Weights of a small GPT-style language model, trained from scratch on English Wikipedia.
Size: 16 layers, width 384, 6 heads of 64 (1 for keys and values), MLP 1536 SwiGLU, vocabulary 5277, 38M parameters.
Architecture: RMSNorm before each block, no biases in attention or MLP, untied embeddings, normalized queries and keys.
Training: 470M tokens, 7772 steps.
MLP neurons of a small language model. Each row is named by its layer, matrix (down: output weights) and neuron, and shows model dimensions 160-223. Each number is 128 + 24 x the weight over its row's rms, rounded and kept within 0 to 255. A neuron's up and down rows have the sign that makes its largest values positive.
After each neuron's rows, "raises" lists the tokens whose logits its output raises most directly, leaving later layers aside.

L10.down282 [128 146 127  99 111 120  90 146 144 145 136 150 131 155 138 134 132 131 104 156 120 122 116 103 120 148 134  83 120 115 149  97 102 142 101 124  98 141 119 151 144 152 120 132 139  76 109  99  97  84 114 129  31 121 159 125 118 174 106 123 152 131 134 146]
raises: ".", "–", "/", ":", ", "

L10.down292 [149 138 174 150 174 113 112 113 149 140 126 122 139 133 168 134  97 115 130 166  85 138 147 104 147 165  95 124  98 146 126 119 141  93 123 141 160 154 115 139 120 113 108 165 132 132 167 126 111 112 147  97  77 133 132 153 160 116 175 112 121 165  98 152]
raises: "– ", "(", "| ", "- ", "|"

L10.down307 [113 114 164 121 133 119 148 120 175  91 133 110 120 140 121 107 101 110 105 131 138 137 166 147 123 154 139 128 115 107  90 109 166 117 166 132 141 136 166 113 145 104 124 148 139 124 160 112  53 130 125 123 156 140 104 115 158 110  54 138 128 102 129 124]
raises: "ator ", "ators ", "ation", "ator", "ational "

L4.down793 [160 151 127 146 129  82  86 125 111 158  99 140 185 122  92 112 142 126 152 112 146 168 110 107 126  99 133 179 119 152 113 140 162 122 152 140 107 152 131 122 150 115 144 126 126 150 159 139 130 133 119 122 116  95 120 117 109 132 140 130 164 115 134 117]
raises: "estiv", "ive", "eder", "ood ", "ession"

L3.down999 [122 131 124 165 142 112  84  91 125 138 139 145 118 135 145 129 110 137 159 137 167 118 113 149 137 151  89 129 115 153 125 158 119 122 163  98 119 145 136 127 122 135 129 139 113 138 171 125 105 129 131 131   0 174 139 128 137 110 152 125  67 137 163 162]
raises: "of ", "(", "and ", "& ", "in "

L10.down116 [147 108 170 139 129 146 157 165 150  85 158 152 118 146 119 154 131 141 120 116 164 147 146 123 135  86 129 129 130 153 124 144 128 108 133 130 128 139 170 113 131 159 174 108 155 122 105 122 175 129 131 180  96 218 157 132 157 162 143 160 190  98 160 112]
raises: "we ", "he ", "they ", "it ", "she "

L4.down569 [124 139 147  88 144 177 165 147 119 112 135 116 137 100 169 119 127 105 115 115 119 129 136 142 117 132  98 106 139 132 156 160 138 109 113 104 123 135  81 191 143 105 132 119 121  93 155 106 106 132 138 129 133 173 109 113 149 134 116 120 192 128  86 134]
raises: "iev", "ina", "ium", "ina ", "ium "

L8.down1015 [131 134 109 148 138 110 130 149 133 119 113 149 126 108 109 130 110 123 131 115 145 136 105 167 164 147 141 133 164 163 117 121 143 127 104 141 135 146 129 100 134 130 159 110 168 116 143 170 217 108 159 132  79 188 122 169 147  96 113 142 143 102 124 125]
raises: "He ", "She ", "she ", "he ", "Her "

L10.down722 [143 118 119 128 124 136 129 125 125 121 125 117 143 119 118 160 116 120 129  95 127 132 162 156 139 152 155 143 160 126  57 207 147 128 135 128 122 136 152  93 142 109 136 116 122 118 147 112 124 154 118 131 120 139  96 169 141 116 133 136 144 122 162 119]
raises: "she ", "her ", "he ", "his ", "they "

L10.down1204 [135 122 154 140 139 140 152 172 128 109 134 150 137 155 127 133 111 126 129 116 115 118 125 125 131 111 114 152 133 117 128 118 115 129 143 145 128  96 132 145 116 131 133 131 135 133 116 128 144 133 133 124   0 255 134 150 160 135 111 131 121 131 124 117]
raises: "In ", "On ", "Following ", "==", "The "

L10.down1394 [136  99 140 169 134 159 131 155 139  93 179 164  89 147 161 166 131 147 108 126 113 133  90 117 105 115 140 102 136  84 127 128 127 113 150 163 129 141 159 124 162 149 125 138 137 106 102  93 123 116  75 143  86 219 151 143 155 134 120 116 164  95 113 126]
raises: "many ", "far ", "much ", "popular ", "we "

L4.down655 [107 163  81 125  93 132 159 140 132 130 155 134 129 139 131 102 132 158 125 127 150 126 128 131 117 204 157 114 107 185 171  91 132  97  96 139 147 122 120 146 130 124 184 111  97 135 103 162 172  92 123  73 120 114 158 148 118 138 128 118  93 141 135 120]
raises: "ult", "ult ", "ular ", "ula ", "ular"

L3.down1435 [163 161 110 151 139  96  79 125 168 153 124 146 152 116  88  90 149 144 127 114 136 145 149 110 130 111 112 156 129 147 144 149 137 124 155 138 124 144 125 114 122 112 123 116 103 148 160 159 124 120 135 142 139 109 107 122 130 145  87 118 124 123 151 112]
raises: "ive", "ellow", "estiv", "und ", "eld"

L3.down436 [130 133 130 146 140 138 168  93 130 134  98 107  92 109 118 122 165 138 176 123 147 117 116 131  87  69 158 132 119 151 160 135  95 124 167 119  71 114 142 128 105  76 166  57 105  99 142 170 160 191 165 143 115 124 134 112 125 148 105 110 114 135 125 140]
raises: "  ", "    ", "- ", "evel", "stitute "

L4.down941 [125 139 150 113 122 139  89 144 124 119 122 150 162 149 132 117 136 168 153  98 129 100 135 117 155 106 115 117 151 106 114 118  82 139 147 110 119 158 134 107 114  93 131  89 110 125 107 108 140 124 137 156 134  65  90 148 154 128 113 147 114 101 104 130]
raises: "ive ", "ight", "ester ", "ester", "ost "

L10.down644 [115 115 127 137 141 138 141 129 121 128 118 129 117 139 130 142 121 160 100 139 105 142 111 143 143  74 110 133 123 146 125  92  99 123 134 120 143 113 148 172 145 123 144 121 133 124 120 118 120 147 120 129  15 255 118 158 138 123 121 111 119 141 111 137]
raises: "== ", "==", "It ", "There ", "In "

L3.down1058 [116 120 117 148 126 148 145 158 121 125 122  93 141 139 118  90 105 134 141 129 154 172 146 142 130 112 118 101 129 123 131 104 111 108 151 117 134 159 117 176 115 102 147 133  91 124 141 152 127 159 155 123 192 143 123 121 129 123 136 129 143 108 115 142]
raises: "ge ", "ge", "ership ", "g", "ers "

L10.down1299 [116 136 159 129 143 140 143 163 132  95 128 146 120 153 110 139 102 132 131 108 132 128 123 126 114 112 109 153 151 112 128 116 120 134 144 133 138 105 129 143 105 180 137 115 119 135 132 132 160 151 137 118  27 247 122 175 137 115 128 145 124 121 127 149]
raises: "==", "== ", "Following ", "As ", "In "

L3.down801 [168 101 137 153 139 120 120 174 128 152 111 145 127 135 134 129 150  98 121 148 120 128 154 126 116  98 121 129 131 100 103 152 121 142 144 128 106 145 102 128 180 172 102 143 129 126 152  78 121 116 155  82 204 106 183 121 130 128 115 131 134 135 113 116]
raises: "ans ", "than ", "g ", "ans", "j "

L3.down610 [117 131 175 136 141 119 146  93 107 158 135 155 122 108 133 136 124 143  97 150 158 134  96 141 121 137 128 146 121 130  98 141 109 156 109 109 152 142 127 163 119 122 114 140  96 137  91 129 124 181 114 103 173  88 118 101 153 152 120 143 113 126 112 122]
raises: "ild ", "ester", "ester ", "uck ", "ase "

L3.down889 [143  82  97 151 115 110  95 138 119 110 140 142  65 120 121 122 118 101 150 147 123 117 139 159 119 116 109 124 138 138 164 147  98  80 141 130 145 105 134 147 132  82 107 153 129 128 138 144 134 137 154 139  96 141 140 115 185 101 134 119 101 135 140 141]
raises: "row ", "row", "ch ", "n", "von "

L10.down1107 [123 137 127 123 127 116 119 104 125 119 159 132 133 101 130 114 130 137 161 140 141 121 118 150 136 158  91 145 116 155 135 161 135 116 155 101 108 141 146 116 131 149 127 143 141 138 163 116  93 149 116 128   0 238 158 134 112 122 142 140  68 145 158 148]
raises: "and ", "(", "of ", "& ", "| "

L4.down1481 [106 103 148 158 144 147 119 100 151 115 152 144 176 207 150 103 109 102 113 104 118 101 124 134 150 112 124  99 115 157  93 124 134 120 105 135 140 151 141 142 123 112 106 169 131 167 137  95  68 105 130 124   0 177 130  93 132 112 108 119 150 129 113 168]
raises: "of ", "in ", "and ", "on ", "with "

L10.down214 [120 115 122 108 139 123 152 159 165 184 132 124 106  91 152 115 122 105 149 127 145 141  96 114 162 103 140 121 124 107 125 107 141 108 115 112 102 121 173 140 119 156 116  60 144 168 138 166  98  94 135 101  78 177 140 153 126 150 151  91 127 133 151 114]
raises: "===", "=== ", "Sour", "Species ", "== "

L10.down600 [102 158 141 122 148 119 149 107 111 102 135 128 116 126 159 111 104 137 123  96 133 105 118 122  94 130 121  99 162 130 152 128 121 142  88 127 136 144 102 137 156 120 105 196  96 125 171 151 136  93 134 136 110 165 151 159  93 103 152 114 121 137 149 105]
raises: "vot", "Constitu", "Elec", "constitu", "Democratic "

L8.down1192 [107 127 120 137 130 140 133 143 147 133 116 102 116 141 138 100 105 139 109 168 112 169  99 127 133  91  94 111 124 130 106 119  92 110 179 154 133 166 117 141 154  94 131 126 112 166 147 145 105 126 164 115  85 128 136 128 104 120 117 135 109 106 128 145]
raises: "g", "ge ", "ge", "ic", "ger"

L3.down389 [129 130 135 134 147  86  91 100 164 114 157 151 130  96 131 154 168 160 115 138  97 115 167 155 132  93 144 110 119 103 164 123 128 161  75  76 119 108 115 129  90 117 154 107 138 138  85 123 139 126 173 137 172 135  79 112 138 136 156 172 116 133 123 136]
raises: "rd ", "00", "r", "d ", "ile "

L10.down189 [152 135 104 131 106 161 149 106 112 123 118 127 105 125 128 110 126 141 134  85 110 132 138 117 110 123 110 174 156 149 125 125 114 151 171 129  73 149 132 129 109 102 137 138 126 136 101 151 116 145 129  95  44 171 167  85  80 132 133  85 116 116 150 105]
raises: "- ", "==", "== ", "===", "=== "

L3.down64 [135 124  88 130 102 136 104 137 131 128 150 122 125 124 106 104 110 124 140 130 156 135  99 142 138 104 106 108 122 121 145 152 128 118 150 129 110 148 128 118 134 135 129 128 106 135 154  88 122 154 117 150   0 167 109  89 143 130 144 138  97 172 164 134]
raises: "and ", "in ", "of ", "for ", "("

L3.down639 [138 118 142 128 119 172 126  90 151 108 122 114  43 133 118 140 122 163 171 140 150  94  50 161 125 123 125 155 121 135 147 132 126 121 141 118  96 120 105 126 127  91 109  68 117 129 116 173 100 137 136 144 112 161 118 130 120 153 115 113  84 108  95  94]
raises: "  ", "    ", "- ", "following ", "through "

L10.down279 [158 102 139 110 146 150 120 114 135 128 137 171 129 119 147 118 155 122 123 148  82 144 151 146 131  92 159  97 127 133 135 104 123 121 104  74  73 152 122 122 118 152 118 153 124 104 111 131 127 107 119 130  74 174 136  92 152 142 138 137 155 157 111 136]
raises: ".", ", ", "°", ",", "0"

L8.down1022 [106 110 120 102 131 112 114  90 140 121 136 172 147 114 143 136  95 119 136 154 129  86 116 122 125 133 116 133 115 133 139 145 121 132 170  98 112 168 126  98 124 155 128 136 124 145 121  88 100 129 114 145   0 178 108  76 105  95 152 138  68 120 161 172]
raises: "of ", "and ", "& ", "(", "/ "

L4.down1201 [119 130 143 105 135 139 143 114 166 128 102 111 151  72 154 144 112 131 100  96 141 114 137 150 134 128 145  89 141 116 128 171 145 109  92 121 173 160 126 207 114 135 117 138 147 107 171  95 109 162 126 132 175 186 106  99 147 122 107 147 174 148  72 108]
raises: "iev", "ica", "ia ", "ical ", "ina"

L3.down595 [124 103 144 150 112 103  84  66 100 131 106 109 156  92 170 122 121 142  96 103 102  88 112 171 133 136 110 138 124 126 117 100 135 123 135 145 163 134 122 122 112  90 116 113 122 139 184 132  79 141 109 128 184 137 102 139 101 149 118 137 135 110 135 138]
raises: "medi", "rup", "nation", "media ", "change "